{
  "hidden_act": "swiglu",
  "norm_eps": 1e-05,
  "init": "normal",
  "warmup_steps": 312,
  "schedule": "wsd"
}
MLP neurons of a small language model. Each row is named by its layer, matrix (gate and up: input weights) and neuron, and shows model dimensions 0-95. Each number is 200 + 40 x the weight over its row's rms, rounded and kept within 0 to 999. A neuron's up and down rows have the sign that makes its largest values positive.
Before each neuron's rows, "fires on" lists the tokens most often at its 100 highest values on Wikipedia text that the model never trained on; "fires after" lists the tokens most often just before its 100 highest values on Wikipedia text that the model never trained on.

fires on: "\n"
fires after: "==", ")", "===", " ==="
L2.gate464,242,187,226,165,188,187,234,148,280,119,209,197,196,199,222,260,215,206,229,176,220,188,268,200,156,131,240,193,246,222,207,235,152,223,195,300,217,227,205,221,263,150,173,199,289,145,246,209,199,207,200,161,229,259,248,233,227,214,259,208,220,141,194,195,223,333,210,211,216,214,189,173,280,244,213,204,229,214,178,210,208,225,231,226,165,206,136,189,123,218,207,189,201,181,199,178
L2.up464,256,210,151,180,201,204,155,273,190,190,192,181,224,165,192,190,261,231,218,120,214,173,233,197,141,132,205,176,213,234,278,282,176,200,75,218,266,168,216,209,167,150,181,205,181,206,155,278,117,267,256,131,195,194,182,265,208,115,260,173,177,177,201,204,174,230,182,162,218,158,223,189,181,184,210,279,203,230,158,228,198,228,184,143,177,217,224,203,245,226,147,175,120,144,216,182

fires on: " the", " of"
fires after: " of"
L5.gate231,180,218,196,199,203,222,145,237,132,166,157,179,209,156,154,194,209,166,221,224,268,163,186,180,233,222,225,162,169,208,218,296,155,101,236,187,213,253,162,165,248,246,182,204,170,158,213,263,191,171,215,193,161,177,201,194,181,208,307,175,218,153,213,233,219,177,158,164,216,231,198,276,114,201,199,170,238,205,219,201,138,274,233,183,73,215,219,209,167,167,180,195,191,236,183,217
L5.up231,249,229,272,216,226,230,94,190,176,174,265,229,198,185,216,220,205,172,208,165,191,209,132,117,202,115,101,180,196,173,264,208,231,182,240,180,240,224,211,185,197,173,237,251,163,243,223,237,240,140,260,186,253,215,222,199,217,143,224,134,237,168,184,147,196,166,242,125,177,272,229,171,172,186,213,207,148,188,189,238,189,227,189,235,140,191,170,179,195,217,207,216,202,259,234,234

fires on: " ", "s", "ed", " Location"
fires after: "\n", "-"
L2.gate811,122,145,232,167,219,269,227,188,235,199,169,186,104,177,192,242,232,260,257,243,199,196,181,189,221,219,242,190,246,237,206,192,202,174,212,273,172,223,209,239,178,151,191,242,218,233,216,219,210,221,223,176,223,234,222,168,262,189,189,79,183,165,213,259,262,207,198,179,190,152,169,229,180,184,172,233,178,202,160,233,221,188,151,255,213,137,193,93,169,221,167,201,163,210,182,137
L2.up811,185,178,245,223,191,166,223,163,230,202,169,222,209,209,142,160,293,177,265,190,190,180,188,243,160,190,225,274,183,189,200,216,273,200,165,170,206,203,247,218,201,244,249,270,189,175,189,256,224,148,189,142,171,94,167,218,162,209,139,235,181,227,170,163,246,285,250,108,227,222,213,218,205,238,196,193,251,255,269,186,216,259,200,250,163,164,145,189,169,162,186,299,277,241,238,199

fires on: " ", "\n", " (", " \"", "\""
fires after: ".", "\n"
L6.gate961,182,183,221,202,156,239,221,245,225,237,224,243,182,149,184,217,222,229,214,209,165,134,234,155,181,206,304,222,210,172,160,214,255,195,228,204,168,139,129,227,179,170,230,146,204,180,267,222,233,139,233,271,161,205,169,201,174,240,241,145,172,184,229,246,245,199,159,243,205,184,160,230,145,178,206,222,146,155,209,165,240,127,190,176,126,243,147,207,210,245,174,234,185,208,220,255
L6.up961,204,152,146,260,217,254,147,238,269,174,189,227,141,85,242,114,160,295,185,195,183,204,181,218,160,216,194,201,205,188,209,165,197,249,206,193,218,201,277,224,192,260,296,154,201,209,191,141,203,198,141,165,141,170,152,222,187,237,236,199,207,268,215,189,230,229,239,199,270,308,189,207,185,197,174,231,241,129,175,244,235,188,195,91,197,178,242,264,182,214,171,251,257,240,241,225

fires on: "\n"
fires after: "\n", "===", "=="
L9.gate472,222,229,239,231,193,184,138,180,230,175,175,169,171,151,282,222,192,263,169,141,156,139,235,207,222,187,112,176,191,224,207,116,212,146,282,198,153,229,202,144,161,239,254,223,180,195,243,157,139,238,207,154,190,188,169,236,235,188,265,192,195,193,218,127,219,260,205,222,167,172,199,202,198,256,244,176,154,189,191,246,213,230,146,228,177,246,261,196,262,226,181,224,222,215,185,196
L9.up472,141,171,235,182,228,218,205,167,163,213,191,153,251,162,206,192,156,205,143,190,212,203,129,137,184,151,204,242,158,180,164,271,207,165,205,149,207,144,171,275,225,151,240,239,222,151,187,242,232,236,210,190,191,143,241,160,196,164,167,161,220,198,249,187,240,209,177,261,228,144,259,177,252,219,178,166,187,207,230,180,227,198,238,251,185,225,213,218,250,241,291,163,257,239,163,267

fires on: " |", "\n"
fires after: " ", "\"", " 1", " 2"
L10.gate789,151,182,147,200,183,168,146,207,194,207,169,238,160,227,221,208,212,216,243,240,255,128,112,232,215,191,206,169,220,264,220,152,302,201,201,201,192,206,255,132,201,270,226,213,146,197,180,189,196,219,210,255,221,174,201,215,182,182,220,148,221,214,235,157,320,238,149,200,129,172,250,256,224,200,270,193,78,200,143,200,181,136,217,206,231,161,199,236,180,235,223,165,131,196,164,185
L10.up789,215,227,164,182,203,215,179,188,191,245,173,250,254,168,149,153,226,190,203,186,209,262,162,212,198,246,142,176,216,129,151,182,148,185,170,118,205,265,182,215,140,210,111,196,176,183,214,218,167,175,244,231,259,194,209,233,218,197,248,181,181,214,231,219,238,287,198,173,256,184,209,228,177,259,249,208,239,284,149,288,169,216,295,92,252,156,181,178,219,145,226,180,205,229,230,241

fires on: "==", " (", "\n"
fires after: "\n"
L9.gate563,260,220,175,219,121,217,228,188,174,208,192,185,208,148,225,278,202,204,157,239,287,256,150,150,135,196,200,215,161,202,176,223,210,158,267,211,152,164,206,259,230,214,230,238,200,215,147,139,208,239,191,175,170,196,253,196,150,252,245,174,215,180,215,225,172,249,214,226,211,293,151,251,201,293,149,158,252,125,177,270,207,220,168,77,164,186,134,281,232,181,224,214,254,208,184,289
L9.up563,200,194,185,267,207,173,193,221,214,162,292,143,194,271,238,167,133,167,224,271,272,174,192,233,280,107,169,215,214,181,181,186,242,194,210,212,329,177,166,219,178,183,166,190,144,152,242,174,154,203,224,169,140,196,202,211,250,176,237,201,132,246,221,186,171,272,221,253,162,170,201,148,197,228,242,208,157,175,172,199,186,219,171,182,214,237,211,200,217,219,272,182,172,173,181,233

fires on: " of", " Football", "–19"
fires after: " University", " Museum", " School", " Institute", " Hall"
L2.gate1020,144,151,173,190,164,190,156,182,216,199,248,246,283,197,245,199,120,218,197,107,288,130,214,181,261,160,224,134,176,182,198,184,208,185,184,191,210,190,237,109,294,242,142,229,232,173,176,222,132,183,245,235,111,168,146,243,152,258,213,181,217,158,234,207,179,220,213,155,140,196,214,218,204,188,200,255,169,128,191,144,156,213,258,226,168,178,158,212,295,251,199,180,217,217,149,276
L2.up1020,232,228,142,174,177,212,233,260,265,217,191,192,224,212,180,115,224,159,136,125,150,284,145,124,222,198,148,199,124,177,229,299,186,197,188,171,184,222,186,198,225,196,202,216,188,215,151,245,163,165,214,148,220,90,179,172,206,223,225,223,266,246,159,254,276,204,171,226,227,232,253,160,149,181,235,209,202,228,213,215,164,249,193,91,228,151,203,199,202,255,210,272,180,118,237,195

fires on: " |", "\n"
fires after: " |", " "
L5.gate567,252,256,218,178,166,204,136,226,205,171,201,208,167,169,269,340,178,248,222,187,133,231,206,284,202,176,209,257,157,194,151,191,217,193,144,200,226,214,288,152,187,156,125,225,217,88,126,209,235,196,174,187,218,194,169,197,190,154,154,194,152,193,265,174,253,246,237,202,220,258,119,159,195,173,302,175,146,172,216,210,183,197,189,185,215,300,253,223,188,193,213,146,194,157,190,204
L5.up567,291,200,172,227,173,199,190,240,185,187,211,247,243,254,177,197,281,116,246,243,166,181,245,170,225,206,108,173,199,183,169,122,189,162,216,203,198,246,192,199,170,175,175,184,187,145,197,185,90,185,130,136,280,180,103,157,184,276,172,231,191,168,224,230,224,213,189,94,265,146,133,160,222,211,237,237,172,274,221,259,209,221,184,168,172,183,180,224,166,214,193,192,183,217,227,165

fires on: "\n", " Songs"
fires after: "==", " ==", "===", " Best", " ===", ")"
L5.gate90,273,124,190,158,121,212,198,260,163,182,260,216,287,206,230,225,217,240,162,162,214,171,170,228,207,220,262,224,168,104,232,202,196,198,143,257,214,258,222,224,174,307,261,212,188,118,264,193,234,223,151,169,198,232,220,210,179,222,240,217,152,204,259,250,229,162,150,155,215,231,200,124,235,230,140,145,224,227,214,251,184,182,237,165,146,229,216,256,182,204,164,260,210,152,195,252
L5.up90,192,196,231,265,251,157,190,223,241,226,191,115,207,159,229,189,180,206,153,192,205,159,162,227,227,175,283,209,241,177,229,250,214,170,200,194,208,160,177,194,243,154,272,176,204,239,180,193,213,170,213,237,189,130,137,209,183,142,231,180,144,165,233,175,205,171,205,246,296,211,197,191,233,185,163,289,222,278,203,211,184,95,252,197,217,222,175,229,210,269,221,152,166,174,197,272

fires on: "\n", "ick", "y"
fires after: "\n"
L2.gate86,154,148,231,204,233,168,158,185,205,207,223,222,131,152,223,116,213,223,171,205,227,205,150,225,168,156,178,180,249,195,278,144,276,176,214,283,260,163,211,200,166,208,149,160,214,178,216,234,190,237,169,175,158,134,175,230,213,222,202,233,221,189,234,198,192,301,187,193,180,221,187,246,203,201,183,173,186,225,251,224,186,224,233,162,117,162,185,237,217,173,219,287,139,159,228,214
L2.up86,215,268,207,180,241,139,266,173,167,265,192,181,192,224,241,195,204,232,202,166,247,145,269,177,191,135,296,194,253,197,180,236,119,187,147,198,169,169,192,227,134,204,240,185,254,224,206,183,283,263,148,230,166,143,178,182,214,239,168,231,237,190,215,227,204,167,160,220,277,199,246,180,193,189,212,257,245,192,208,196,250,200,260,212,167,260,165,218,203,245,221,187,170,188,277,262

fires on: "\n", "History", "Description", " J", "Men"
fires after: "\n", "==", "==="
L8.gate247,228,238,244,203,179,224,166,148,219,129,228,185,197,154,205,206,189,205,218,202,262,98,206,247,181,209,257,243,182,197,172,219,202,188,218,215,283,231,223,209,173,169,228,247,205,232,152,197,217,143,179,185,220,228,128,104,179,215,242,180,219,171,213,177,218,212,218,219,204,221,208,187,131,165,136,209,164,295,140,261,255,203,189,284,173,201,157,172,173,285,240,298,197,219,205,184
L8.up247,333,210,214,200,154,223,178,211,142,217,210,232,230,226,244,162,197,246,223,208,204,173,231,239,228,189,175,239,184,211,249,198,252,236,113,239,217,152,231,217,213,213,234,315,116,181,201,187,189,250,170,233,195,174,212,216,200,252,273,211,194,227,202,199,232,189,195,269,169,160,210,208,277,206,138,208,212,250,150,240,219,160,238,190,215,219,206,192,172,227,155,189,153,164,212,218

fires on: " of", " main", " part", " top"
fires after: " the", " one", " (", " many", " some", " most"
L5.gate269,137,164,120,194,257,218,148,127,225,158,238,233,156,147,201,189,198,190,246,195,146,226,165,222,188,214,134,144,181,223,173,267,154,136,197,208,238,234,268,136,270,123,197,262,186,235,193,178,124,199,239,180,147,253,111,236,222,185,178,230,218,169,242,227,236,209,231,223,158,203,189,257,194,117,217,191,183,186,217,156,165,201,228,200,184,215,265,264,257,285,203,208,185,155,169,201
L5.up269,207,251,217,166,137,245,190,92,133,199,165,183,252,140,157,183,182,209,150,242,160,264,182,223,230,204,150,181,266,224,172,172,162,231,135,197,241,208,125,169,213,198,273,265,174,218,201,292,172,185,185,214,194,137,244,216,186,243,210,216,252,144,237,231,175,213,222,239,195,249,216,173,216,210,205,235,288,239,178,189,201,194,175,144,199,220,232,230,237,201,272,208,237,246,269,186

fires on: " |", "-", "|", "\n", " On"
fires after: "\n", "-", " |", "\"", " 0"
L10.gate659,245,138,149,199,113,147,177,168,93,208,208,205,159,247,231,194,211,242,205,257,231,157,245,196,243,163,199,142,212,261,132,214,167,222,256,239,218,202,189,227,221,232,267,218,310,257,172,245,139,158,189,201,140,195,255,215,257,219,226,156,201,194,222,172,213,148,253,198,189,211,227,180,152,213,209,235,156,171,110,194,218,204,167,186,161,168,253,161,204,195,162,178,170,225,194,180
L10.up659,251,211,246,166,207,174,284,160,200,187,214,197,207,281,208,240,190,229,164,175,241,217,181,192,186,293,91,261,190,178,217,202,184,220,164,168,183,227,247,217,96,232,245,151,202,240,211,266,266,167,193,149,199,183,153,204,167,249,211,222,265,242,203,207,203,273,277,183,177,184,244,207,179,168,194,226,136,194,205,174,222,191,186,226,183,199,252,206,177,198,219,193,195,191,162,276

fires on: "\n", " his"
fires after: "\n", ":"
L9.gate802,212,187,244,223,115,213,184,297,291,221,218,181,155,165,192,167,213,174,222,253,233,174,191,255,154,143,190,232,188,180,153,233,240,124,214,156,158,122,195,190,203,162,211,201,243,77,181,189,186,180,178,199,206,272,139,181,212,224,184,221,165,158,216,166,263,234,167,227,283,155,209,182,266,275,172,211,153,208,227,229,269,185,143,197,159,231,239,204,125,236,249,183,180,208,131,202
L9.up802,244,101,213,224,147,234,252,107,265,188,184,220,130,204,222,215,235,198,203,217,206,145,209,219,185,213,207,218,174,213,207,206,236,161,210,140,246,224,138,177,169,217,190,148,88,257,259,174,192,227,141,162,207,191,270,148,215,233,241,158,197,203,235,174,216,233,186,197,201,212,170,214,166,174,156,151,208,240,185,189,195,186,201,243,211,188,209,231,239,129,261,178,238,159,203,193

fires on: "H", " H", "B", "N", " ho"
fires after: " (", " \"", "-", "\n", "–"
L2.gate352,196,186,188,178,203,242,157,176,217,142,219,199,142,209,208,157,238,195,157,229,226,192,190,261,182,182,227,166,217,270,235,203,285,180,185,215,125,261,215,232,256,311,187,275,174,162,293,251,215,172,190,161,227,230,241,221,193,133,243,122,214,249,246,149,261,199,124,173,263,244,203,216,152,296,163,240,215,228,248,228,210,162,212,227,242,185,243,260,233,215,278,194,232,237,201,218
L2.up352,241,183,182,117,169,231,144,164,192,173,216,156,271,235,204,155,115,269,227,231,187,270,161,221,166,184,186,174,235,268,166,126,248,179,210,243,156,256,231,202,203,189,225,135,298,220,164,202,214,123,123,169,144,188,206,158,183,153,162,195,245,149,174,225,207,236,233,176,174,161,163,202,202,192,253,166,263,192,234,174,240,182,153,157,220,147,190,236,182,148,247,178,244,106,161,223

fires on: "-", " United", " •", " Al", " Or", " on"
fires after: "\n", " the", "-", ","
L10.gate305,214,143,238,197,165,187,180,202,202,227,229,213,204,200,176,241,185,197,263,161,197,178,234,193,233,214,199,190,174,209,199,226,225,190,245,191,171,255,123,194,233,193,141,217,232,201,153,206,191,154,195,157,193,158,134,175,199,246,182,243,173,133,227,198,262,234,119,176,165,178,213,158,177,185,195,258,234,217,221,119,215,222,131,169,161,134,217,165,184,225,152,190,209,179,140,111
L10.up305,203,196,150,213,167,170,274,162,186,201,202,297,138,161,166,240,213,243,242,131,206,240,220,129,215,113,176,218,228,127,147,181,198,210,246,133,248,260,224,187,205,232,221,200,217,215,186,158,210,170,189,97,168,219,160,221,209,178,190,183,121,147,233,219,269,214,161,184,172,194,176,184,174,220,305,265,170,122,168,116,182,168,121,183,195,205,233,238,173,208,175,170,209,162,137,180

fires on: "\n", " 1", " 2"
fires after: " |", "---|---|---|---|"
L2.gate666,242,205,198,223,212,170,139,245,214,144,211,165,169,236,171,183,220,283,171,162,257,150,217,251,120,225,228,178,125,268,271,182,194,225,120,198,262,244,103,230,215,187,188,197,198,244,223,204,190,202,235,167,204,248,159,234,279,192,186,165,216,245,224,184,192,199,237,263,219,148,168,270,149,153,204,140,162,240,271,196,242,203,244,167,158,226,227,164,117,249,211,289,184,153,210,175
L2.up666,216,189,256,236,184,186,116,207,191,101,195,211,197,174,107,211,210,231,169,154,240,179,233,190,184,101,128,253,190,260,207,163,191,246,171,206,241,240,256,211,208,180,102,195,204,254,165,236,215,212,197,205,213,258,133,172,210,190,210,232,205,180,241,285,190,182,141,169,221,203,205,197,241,245,209,234,235,282,247,193,182,188,273,222,175,246,157,204,150,330,265,186,220,200,172,275

fires on: "==", " a", " A"
fires after: "\n", ".", " and", " with", ","
L8.gate238,122,222,199,148,124,237,202,231,194,161,239,133,250,125,166,166,217,289,230,185,237,234,174,191,267,175,158,174,200,136,213,262,209,155,210,151,140,273,191,237,302,256,235,176,187,197,178,210,167,214,144,270,246,202,199,227,281,215,153,248,239,181,164,184,138,274,213,221,122,146,213,304,140,219,189,186,166,120,218,188,186,197,188,153,182,180,210,247,224,212,202,209,169,209,219,185
L8.up238,277,169,219,168,112,151,203,132,259,197,183,145,207,209,229,254,155,190,218,212,265,184,171,219,231,250,171,215,202,159,138,264,219,186,201,186,168,74,164,233,175,216,281,191,159,176,217,228,237,187,239,230,172,153,184,203,216,221,262,117,163,143,243,196,194,184,208,273,174,176,226,183,296,201,243,222,176,224,273,199,230,211,223,165,213,220,207,190,166,282,251,213,182,177,160,249

fires on: "-", "way"
fires after: " Al", " co", " non", " self", " anti"
L2.gate120,178,277,199,120,146,176,291,264,175,218,196,213,175,277,209,233,159,197,187,180,173,245,171,177,263,113,225,220,144,153,168,269,232,143,203,179,189,253,88,216,253,253,213,144,172,214,177,159,224,190,220,143,225,191,281,209,232,167,269,220,242,153,236,166,238,194,176,162,167,192,165,239,140,129,222,169,183,189,218,249,188,208,179,175,175,186,154,214,240,193,149,268,291,229,238,225
L2.up120,236,186,210,157,159,289,179,160,173,172,204,191,243,165,119,239,235,253,166,194,160,248,146,166,255,170,179,215,251,161,186,157,164,189,208,144,231,218,255,250,215,130,177,254,254,183,166,173,207,214,254,230,167,207,180,115,122,157,204,267,143,195,111,285,175,168,220,230,275,226,178,252,228,259,191,211,204,246,157,140,227,162,228,211,270,157,200,207,217,189,178,163,260,204,219,166

fires on: "\n"
fires after: "==", " ==", "\n"
L6.gate991,299,242,220,174,184,179,257,244,211,193,172,190,192,126,214,186,243,191,188,182,167,193,183,179,161,152,255,173,188,158,129,211,210,177,185,135,225,188,207,179,160,193,208,197,208,184,173,164,274,244,193,206,129,198,195,223,191,199,137,268,193,174,235,205,216,261,166,264,258,206,153,249,322,167,175,175,167,143,302,284,159,217,140,239,154,183,226,238,238,275,181,255,227,193,227,132
L6.up991,228,166,215,185,192,181,173,244,267,188,271,214,223,214,234,184,195,184,234,196,263,216,134,206,188,161,148,209,270,201,141,235,244,197,213,247,271,219,163,264,158,170,181,202,254,217,212,125,212,219,211,189,138,149,179,246,183,205,292,252,191,199,211,190,187,179,162,187,258,169,176,190,254,221,162,225,229,192,218,202,165,170,133,149,190,214,254,251,189,168,170,171,250,280,131,205

fires on: "\n"
fires after: " |", " Nominated"
L2.gate818,256,215,246,220,192,184,241,217,170,158,181,179,190,151,212,207,230,264,217,204,295,154,153,216,167,191,223,166,148,215,193,265,166,165,204,169,204,180,162,174,188,194,237,134,241,160,164,132,270,158,185,153,187,147,150,171,222,154,240,181,212,212,188,178,166,219,161,220,173,232,196,180,272,145,198,208,108,179,247,123,183,212,184,121,183,170,215,205,183,217,157,304,171,193,207,269
L2.up818,204,171,159,200,223,259,208,217,217,262,234,219,230,263,160,181,283,246,237,152,166,262,206,174,159,215,180,248,169,215,138,186,256,154,222,254,243,198,175,132,189,189,208,243,161,211,200,174,246,292,224,182,191,252,159,227,162,265,229,237,226,233,202,202,195,216,202,149,232,237,188,299,250,122,160,214,171,209,270,157,202,233,198,245,193,195,165,211,263,282,126,247,204,201,215,206

fires on: "\n", "==", " =="
fires after: " =", "\n", " life", "==", " career", "-"
L2.gate378,166,220,288,192,253,325,213,276,187,202,232,196,152,209,218,239,258,196,260,214,188,162,221,195,170,180,242,223,137,156,227,177,179,181,241,212,220,178,184,230,235,178,224,187,196,222,234,225,256,167,187,165,209,258,190,141,273,248,197,266,113,260,305,169,216,132,181,191,249,184,175,175,176,192,168,227,176,151,149,229,239,194,253,227,192,245,249,142,168,181,123,211,166,236,224,143
L2.up378,222,270,224,222,248,222,213,219,260,228,209,157,195,198,170,172,250,232,159,240,221,219,246,220,190,161,149,230,183,214,189,240,226,180,216,252,196,188,204,145,170,248,181,188,190,225,179,186,206,206,206,174,139,240,181,242,253,194,155,205,199,228,191,147,196,172,238,86,248,148,260,168,238,271,201,184,97,229,262,213,136,151,176,194,174,160,132,168,244,122,280,211,204,250,210,197

fires on: "\n"
fires after: " |"
L2.gate269,187,178,278,186,179,204,219,223,211,172,234,186,250,212,165,232,205,162,256,197,287,176,162,175,207,206,222,201,102,202,222,147,161,144,290,208,254,174,230,162,205,180,162,259,220,232,153,188,276,241,122,195,182,167,66,229,315,211,198,170,214,199,201,148,157,180,181,157,215,203,167,210,193,223,190,243,196,231,203,147,174,177,219,146,200,181,241,203,229,231,170,214,231,192,151,218
L2.up269,269,257,176,212,232,163,217,205,237,194,225,222,158,171,211,271,203,211,128,233,237,203,185,229,187,103,135,192,211,202,191,126,227,202,254,232,156,142,236,151,213,230,145,130,194,240,227,141,132,238,170,112,224,184,212,179,236,223,257,161,202,206,234,211,213,185,117,170,200,225,228,153,197,268,153,161,125,264,316,146,194,165,176,179,184,177,207,180,209,297,151,225,191,156,182,176

fires on: "==", " (", " 1", "/", " March"
fires after: "\n", " (", " In", "In", "born", "=="
L6.gate553,255,191,142,175,170,226,160,268,280,196,168,187,131,246,226,233,231,244,220,258,222,209,234,212,232,202,125,219,181,231,190,123,227,156,180,203,192,176,230,202,225,148,215,170,163,235,236,137,137,180,188,153,187,185,155,204,184,169,209,212,240,277,291,224,192,208,159,231,234,107,260,194,147,213,263,162,148,190,147,237,178,239,209,141,188,130,275,196,210,251,221,206,333,173,189,267
L6.up553,187,180,197,231,236,216,181,241,166,175,159,200,208,231,264,206,148,225,218,141,156,237,180,251,206,239,182,187,189,224,198,189,158,280,219,174,256,198,212,191,128,181,216,164,196,194,170,191,177,162,259,118,146,204,247,226,165,228,190,266,159,199,236,106,162,189,158,220,230,190,198,200,222,186,178,198,207,71,207,156,195,169,228,217,218,155,195,166,110,168,212,189,205,245,264,164

fires on: "-", " re", " in"
fires after: " co", " non", " was", " self", " Co", " re"
L2.gate672,239,211,258,174,165,198,163,197,209,174,170,245,140,125,158,164,204,172,206,224,190,231,195,268,211,201,222,228,180,219,223,239,211,213,220,169,200,172,170,164,273,173,188,208,194,200,185,236,174,237,287,188,282,179,172,250,195,213,263,176,285,212,228,177,197,239,147,228,154,216,190,278,195,207,287,153,173,254,169,212,152,171,276,225,169,216,182,209,185,240,189,220,201,233,175,272
L2.up672,184,133,225,207,231,168,159,220,197,209,222,98,185,162,215,251,278,277,247,187,214,199,291,221,226,201,214,200,269,149,187,180,219,205,262,167,189,176,198,268,263,70,91,228,213,152,176,202,239,192,230,186,151,263,89,195,249,155,215,242,256,142,208,215,248,242,142,179,140,233,206,235,232,235,201,250,175,194,206,210,195,176,229,217,142,144,191,194,202,262,168,208,150,268,159,245

fires on: " |", " as", " of", ".", " and"
fires after: " 0", " well", " 1", " No", " in"
L2.gate691,240,156,274,205,102,262,192,174,218,260,161,225,193,179,171,212,211,198,184,169,167,117,237,219,223,194,245,251,199,173,212,204,253,110,208,189,223,281,151,207,251,187,280,215,208,168,186,199,234,131,194,136,216,191,174,225,183,138,179,162,216,213,263,188,223,234,202,163,172,159,208,179,143,225,219,217,108,158,194,143,225,260,251,167,133,261,206,176,225,302,192,202,187,209,108,200
L2.up691,216,204,231,230,193,212,149,205,199,193,249,119,174,146,193,207,209,85,189,238,174,249,172,224,251,171,84,204,176,250,223,158,167,218,167,171,171,177,181,213,171,171,164,161,165,267,217,226,143,214,201,187,230,249,255,215,179,186,155,272,122,252,182,177,185,148,149,180,239,208,207,172,156,249,219,150,168,246,187,273,186,209,225,222,190,178,203,121,209,193,208,199,259,169,184,140

fires on: "\n", " to", "ism"
fires after: "==", "---|---|---|---|", " ==", "V"
L5.gate819,232,247,202,212,173,164,275,219,218,180,160,189,294,240,208,249,181,208,203,217,126,203,192,191,180,177,139,192,203,167,217,204,182,240,164,171,212,185,192,182,207,233,199,236,286,183,156,179,201,169,173,189,192,184,226,92,251,314,247,213,135,167,215,237,237,148,174,169,204,153,148,227,233,205,125,201,181,205,203,189,214,212,182,186,111,221,143,177,187,205,163,239,191,147,260,251
L5.up819,216,217,247,169,205,292,160,215,248,187,247,264,201,207,221,197,197,213,155,197,170,161,258,217,202,146,223,233,239,190,204,203,164,137,202,287,169,216,205,156,300,225,239,194,217,222,152,241,277,190,261,263,176,251,222,234,159,183,202,211,108,176,125,160,155,188,138,237,184,274,155,141,250,203,185,195,159,164,245,216,174,207,212,202,238,228,128,133,135,152,222,134,201,215,231,96

fires on: "\n", " (0)", "\"", " (1)", " \"", " (2)"
fires after: " /", "\n", " 6"
L9.gate257,192,134,214,199,194,190,159,258,231,171,158,219,181,248,108,157,190,193,185,202,226,192,180,191,225,265,203,198,194,213,165,212,218,204,153,245,190,148,233,226,166,146,285,255,258,208,224,151,180,169,274,218,217,130,159,168,191,224,213,182,190,210,262,204,199,211,219,241,205,128,213,163,166,208,112,203,228,199,225,188,256,225,173,222,191,169,196,287,175,250,216,224,133,173,188,135
L9.up257,256,191,176,250,201,264,209,236,206,239,163,328,145,212,142,172,202,238,278,218,104,182,176,262,224,188,210,205,166,203,148,177,168,237,213,224,246,131,165,185,188,264,201,233,223,229,187,221,200,163,256,210,127,199,259,211,202,189,181,229,221,198,137,167,189,234,198,198,227,193,230,202,214,178,180,208,135,171,116,240,158,163,200,185,202,231,196,168,300,146,131,234,179,223,244,215